MLP neurons of a small language model. Each row is named by its layer, matrix (up: input weights) and neuron, and shows model dimensions 64-319. Each number is 500 + 50 x the weight over its row's rms, rounded and kept within 0 to 999. Numbers have three digits each.
Before each neuron's rows, "fires after" lists the tokens most often just before its 100 highest values on Wikipedia text that the model never trained on.

fires after: "po", " po", " so", " Po", " ma", "e"
L9.up496:473526482415446511449462471528448469522480459566469517558539505534566479464489577490478527483526509518421437547435507501414508551436405419466494493549487516477539520481417479491403469453505553591480598481459493559595530467496496523536472481551541416599459485506441471525524426556491505470504446493485489473519537512548541479516573392426464428532525375489487511453592557452487551378517540493590508521483406455469525501526501441412517483484511568550452567466456492494442436559550549495386458408522384485526478558466597515466436475514483523569492459531457495421444395501520540576576534525487556524450517564487494342557479622499458420514503534470548585504586532443533448477459543426493545465492515531481571571544620536507551487468537539503476594564402554493544525535473498

fires after: "p", " Sp", " p", " P", "t"
L8.up26:563533488498539504475428577496495484484570604611503511557520570454524437537447442419521539436465593502396506554470416528517369438538534484481556485465499518380502556428508536418537571457496481480408460461395426579537510507452506484506559541511479429534483489511441563547487515476489549464536534485475476429494509529508594510455483505475539380560459474600467490470563458542465505424557489586537521457438433484492476468511474470391456575470485543479437488426449568498472385590539415497479535527538481455504510571567525562465531544538468490491482523579479439466508480481537526490529442511611524497570495545445641507464513575557464388528402546493558447357572577561557456538420578510546436527496499510438506552507420488498529556485518507521515501513533499589493468550534565

fires after: " ", "gre", "te"
L4.up778:566514536536493426536519531444476495465477574501554515370540589479593540468467445512408525528551492472477505499471515425519470438476516562503485594537469426496525432525515480467497517513544583451437496447469561420527513500511522512436510467504483561523490506522410504518523440558511530495536596445605549437612467446518456362473456549519534550482521509587588546493583468533545481498519543526558427538538434518521496448547556414493538480596462496496466481460583482442563524536531555423448483510483450471525477580456522518501490383489491465530505480483514513533425384464530506574497352539539435440572416519512435564494461551548477544434494456578491559367475548665512449420515455432484384579533499509452540545488523509479542487502476584474460500492402471581578464436495464

fires after: " po", "lo", " lo", " Po", " Ro", "ro"
L7.up933:530569611494555471648474495512422506537453500479422538506458494531433583537479539562500644558502544557435556576508550514369542408493469417362397483508503466496481552520418461492505483437529493514442482480462539492496564462478530554527486507549404472536469481550484498491457539420484439466494500526469512492459533485480436496534513481618518530523506442535496435558479587471440573420568556546583631554466402535468545510488496443559538472411480443497473559509464505571519498463471533465500394456565429534558527444585573518530394470432434442543602488493472478512496423516462475532518495535534584460457562529403616410555423525530461499541458534483450517567543478360509511479447489430506592517529441490509461514520514491530446494438528491524542541540491498499490528586472439

fires after: " Ma", "A", " Vi", " A", " O", " vi"
L6.up260:446534551574445541567498435427442423393530561511540519477476507463528541578511514532498505446491521486435533478469540473449540456484468488522463515410445521477541506579458492488501518554509532500510533529524441538531497498524441507486528510449616472515478498549566491409515474488563459494485522552478451509437495422587429461537464569565491579449476425502568477603496521534453533458534512474496495546478480524501476465527492516497526534414546429531519504440408491462504624481447555548465440449472456531504461534547490511514458557478448426496544441534379573500535558547317569448613621540588517509492460514556472495497466581525603501466529445525485462478529444579440521371482532466419489494537456488585481528585555424585492531431421514496502531534416514506488514410487552

fires after: " ", " (", "s", "vent", "=="
L4.up1238:501484525575463460456516434490440471461554546458497535496549460543565438435483519566465582399512653501522438466521466408509483478488591466535438519576474463516525486578437410455437568483516513520455566567444496508527543509441497503549523514517499468558529464521508543496504536563484451563601516570597577458515458522450376495520486523468495379495396393587505476583487495509595542506512674421486539511421489465474507493467527435427527551600413521482478534470583523531605461507507506473427493486547517537497462415493550548533516478410506435496601525528485483473517529509498452383493501518506450439519438380517518530493602509481494508447570433427493488447588559494540354483531461478496548501489561433540534543468484546599497479481477529512493543519511497557491521447502502

fires after: "p", "s", "on", "ur", "g", "or"
L8.up502:580513479595483541523575468534477493524499552509618526499512436457514563468526465539604494481530504589512488514490608518517469453469456428442537505573508499508528537524499493477420553490464532475481591464423519507517503528505501557437524495438466462521476474552411481553537511519491540424539481567448431528537557528510472536420503536512442487476424530535471536461464508465507614454566478552579407527563440537482542482500394426558350433539446516453480508514466470478467507443451538465496408495446492462494584374511494480569526512551418376494529467559595433442490568412480475517430545522553485483520473495427518546491497463520550484547504518529446514471517412506411507426463573477503535535567506526547409509473591528499552571482505533462432633479508482644522439435487506

fires after: "k", "s", " K", "n", "an"
L7.up508:545517514438602438514565467551534438414543509483509529480481517554477522468520484436552551382438551507496506451523437493475583468618488531555549518423449498488451478487511542488485523520522509455562469457459475489518504482392482480533544476431601521507460485461564533504565456539436506563473538459528490475484526506576479451430532522477521471488536572574496588550562459560516518467442463461487427526449433505536581422519508436414487540577455550537514527409524462551576384520501491524479548507531514543489501362506478480425487433557557478526497495466462560500516444479498441383528485420499487499571282542509496549465503501533519462467527491484492452421547498512464471383500535510472461576525476512463528478480488505473468485435459548514532494539537520538549445387523516

fires after: " Po", " po", "ve", "que", "le", "e"
L9.up144:591572495543496482565599522388478537482471497544537516504482514493447479504526407518463528504633546533418497550474564477513465529551472467493514448535375473494552503510438477473433516447409428521484548476440446585505512514586497504519492413552468548588474481592443505528515499441543471366517448478441460513473617485541431512534472465471606441463544536446574632523575513500393508485525536505495514551463482547486587485529474520430441505451437531486432570493412511504491474427538496486496379429562402425544505454514492497484432488614619563573527549565406495563450483448461524490509453539506470522438559588513499423500492513533482427515561506478472544521563500559470557449504511473455579524490438409547592545479596415471483464505544512515552513508465506525485482570480494

fires after: " ", "d", "th", "min", " 0"
L8.up91:521569519526490458484459577517519530413528568482619515439561556518490471414547547549479500601533512524550502473569456453479496563452491508504427558563384519506493524590501511496479532504555503570505539433515388451542491585542523476558503463512534521547460455426445494539385534416498517489537541541450482465465511502517543373489575514492438568522481500525423529535435510503484624482555474554542587566464445407503624534554502443439510552480392511498479489526526408431553541514505434460493555492480553472508506507515488610466423433476520458450448479459557525559487603417423497434500542451539558409510493455482502543434518564457473617495563456490541558418554493627516462461471524487498591469537474566403492483441554519588602469441475480557452480471503516516441448387541547

fires after: " ", "te", " p", "mp"
L6.up720:476578588437528486534519527486559431502484492574546524518533566574482436474505480539502542562430505521428429454416492454508576454461484548495485495566412515449469457518532473421382477431460560615530591544398488548494530572464542481467502468433457513533491521438498521523458476457455503457486596546534497525607510418498509467518418466469521508465479533566523540492517498538595489509537554524528390586434412530435431498535432523469508488509344541512411537427505461410548454442514465430499475459444421463508504490499501550531477427534576430554591429473550536482445468507526530498528470462520544477647551447474488527449447592499475431472505493504441611412536430595449432527506374567569515519504449538462557544512637520513539519499465610557501490439566476460518503553464500

fires after: " ", "s", "ri", " S"
L6.up1006:409500588560524486502487586439528432466552497477503530480477528532506629592497516487475570379518490522502594464466497518529481450465490621482536548549493472564453418577502409476406540528476554511442546517551450477451479585585535462465568436533496483485468477533533616520549430428437524463468558488487481479532405450562415432485598481464494557551414433583495542532547529495511540464542576546561501506498527497450610472523461461428470566529618515493477475447519532450560453483528486485499473498402469542511516473556511509379563467424507366407494573467491616538485562500549626447470522495560491460553465438473488447487425465532398490491444516407466576388450518591391503449534457508494492530500484473503551505508481535478552518582503491517534490483556500483549449411482475

fires after: " ", " a"
L6.up374:457515547458523455465535542424534433432464443613439530494445552516569511532429475576534603483528585513456488483519537495555486380490483584433399528607500529439495509559471470461478615527449528472393416475522501437559495506433494433475551482506399528515502510484498507528459460538474553498509513458514501453505490514553406453530453487519619482533496469542500504614547498466430560461624553611516514507515442424542524538571500466399509620546440466498431502428469502511575492518468506478464430452540489488426484432574580535546496509473432325483448561483496565584460483492471499395437518571473464419485479436478554543496412564475541488400534388501502547440518518632547516459507444510434483461483472464507487444484545544484471455556546505546601527516534553521543458468484522

fires after: " ", " d", " a"
L6.up283:511541581482492514507502520480545506480497514479535544396535629476550453532541491607543608432560549506519530451565525524524449447549528565441370440514432535471542418569542515485486586448481542564458483578571422471487571591504496507448520455443463553468511485465498544507451509520544537487484510529501541505515463464593501545570619407472557485509501507548480539596566502474497505456512554451541454539458450395460539534517391388481574462528451544551461534449581443506495382475384502521498502501526441518442527375523557490499469426474531370516541536530484597464478506456460449429520497532563513393588455427472549444507530456499528430425478466535507495409483426573474408457546422444478486463464553437529525501467472476463519562517553529526628532499523518567525524482481524

fires after: " C", " A", "c", " c", " Pa", "e"
L7.up521:392549577502475460552403519514473514594539479398577511480498560395549504529550460474530491539564515470518494515397493410414444490443468448519541503484467497496417545564545632440461492512435515489553532599371480524520524559573448489571477497561542530549464521463572504456509484451482518452472583624472475457515482469574492510497549416437529444461440432493493540558523550458449515450572491522463394545520554538461483522519526516385465505498456514536502542475541514468471550412451513510447423425564460591528478479528516568430467559447511449454583492524541528519457493521445602567494537489570406462497512583463524474421457562510496534505596464388557460483443419547489526452448507449421509516524415488487477515587482431514546452533459497513565530518500447542476468543474540

fires after: "p", "ist", " P", "b", "et", "at"
L9.up1242:562581558461533487518525440464481363457525581492620527517578517629504555464464504497602495453406524566453510500534508463560442459554592474497416445577478493467404505436529572473432581497542583597496545543520447468450447531526481548502526599525494429498462481501406509473481465527531547522464540489526523496512441510490568452498483438509587540428498416546523518486492414487520636453493453515517530586419525526479522426488476482490460519546493491492478504441439443510472407590372471496467564573446383533473446529565554522504506497598468450433478461532494494452522507458562481523513503480487503536620473580568535540443488529449341433479479458534539494512495489493479442488410454470560444525566540456532426480503571552547541502578481577538520551572511488547446404466469578

fires after: "po", "gg", "mp", " po", "p"
L8.up601:497475538568462465536461400509497426504542499474533464517486525505531488417460522425505598489531578530470563513510458359455423467518487413450486485463518392486523565458467532586450459475485582464456526469465408560535518457531541562477547439506513497580507485564392445452457443502467539489497504576506562494525537537454554471488591438438449394510574450518529531465525558531456490502474606471576475490451544431501539489490587528436441504498574481334503497513471543580454427480515526543488444494529502483572525485482496577506599435495497455513427504488606497494410557383516521492513487460514448508431512527443507550473517526467441495596527551409427535417563474494528480428418503502456605541531472535492504578557590555471609476466499533522544586538526381516551485564460476

fires after: " ", " (", " Ma", " gr", "min"
L7.up376:438524514521439484514508498538465488406460578448447543440532531487554564553509546595462490404374535502527474456559553456548518498382517477392478582430512534515425459504493514507477529453480600590603433545497450412558494552439544531493488512579572475537492496492465465468480552371521520614500478458588576467436461512568457475430521498470549466520424443616485507517497498497532515508535497446499560582431522457472601500576502454488465439548481517443527516511513462500488476599499547568474581426485506438559494529561479480424546411575617363469522448465538531582543527505518519465484539447508532447548428373472520483487450533517586498474500402366539481527520484519408494524501494450540573466484549478470572506550486404473596450474501545546579493510515559537528466422470515

fires after: "s", "ur", "ro", "on", " Mont"
L7.up1093:435491510520504475453599478519459445434507575412482505498573449487520534471528442597484553563557584539618496555552526467571512345412467457493411550474481419558463433511564389510470449496550545548486502462475495528561488511450543492482496565523558528505469473488339491507449463552548534495472481494470542486445541498533394515501523458503579599524483466506605488415440488464576617487557498484527429505571454550466474524484501512560524504484491491487435480548546524495447479512474567488540537508423436468545559497579514559505457460419403464513507399511461497499554493476418470513504521457532541418520416336379516447461458373489609432589497506493483553422510496500564481385464445467529493487496461498489503588428503570508506537510552497508533510454519503529608499356483520

fires after: " A", "th", " Al", "A", " Li", "c"
L4.up1001:489535600504518482475423468479477509505516505454471472498503583484422479528539496495459477544552509453462511529384560496423468479545490472518367466535486497452479579565546451436483399505483493505585550469552494441567479536567489524500542435474550428519470474549510499404529577458551541418432595604480531498467522493615445454507604439474544495520599550527446508474546615511420502456529500558514490481487574408496542402574571488378495560498488473469530572468474441519531499520507498484483482481496494482439464474503429449473482525491555489463559364550470518584460585566414475444563525472560538546541484558522538525452520544536554532507527482416421504398514504437513535479485572445436478539539444500518547571552562523553497489424479571559536507530557501523476492364459613

fires after: " W", "k", "ho", "t", "ick", "s"
L9.up1202:464453487440530442501483524519512491539575534491489526451424560565487549506472408475544524464512462548526449553499432470469425439530492637498538454582520490600439475430566451491470529502507475556503566534405460508487496499522381482517462499395465562525467430468547482557518525504449496470629463540527490558485474443545505449457529528462470474481505574632573493506523443539472499488593409509449526534452502487573589471509403487537526491465533411438508461488483524523566526525471488499551567517436528621490522394505511519492415422433501453459437529535505506497547573516641430447464507519552520501479374585517546543577504475593438483539589425498464552495548492479518474414398447506443472391564512565556535592482488536546518498487574580492433519451622566529589484442376489

fires after: " P", " p", "P", " O", " Po", " /"
L8.up185:541520515480562533485448533499384422500511548500529542571454454486483490536523508455540529498549472524514576505476468536444414430462422476458506503456449524426486540486550507431470518520506524525461487452413480397582463507425541490494561487493443452580475432588490518469537517444482530485494501465556539521499547583436427471484465487447484497453552522541461503544527412495464479439599551523512485525617542455488566600512526458374520584472540538507411417434444527535442535544513502506434491481503397508467531414473534630416535546555513520511544482554605462501471579525506606433562603495479522527494441498451585550419423604481547518589472423409449489505526524528501529553444392389513464447526477516461528473521556436539518533487471524531499591584599501487560465454454492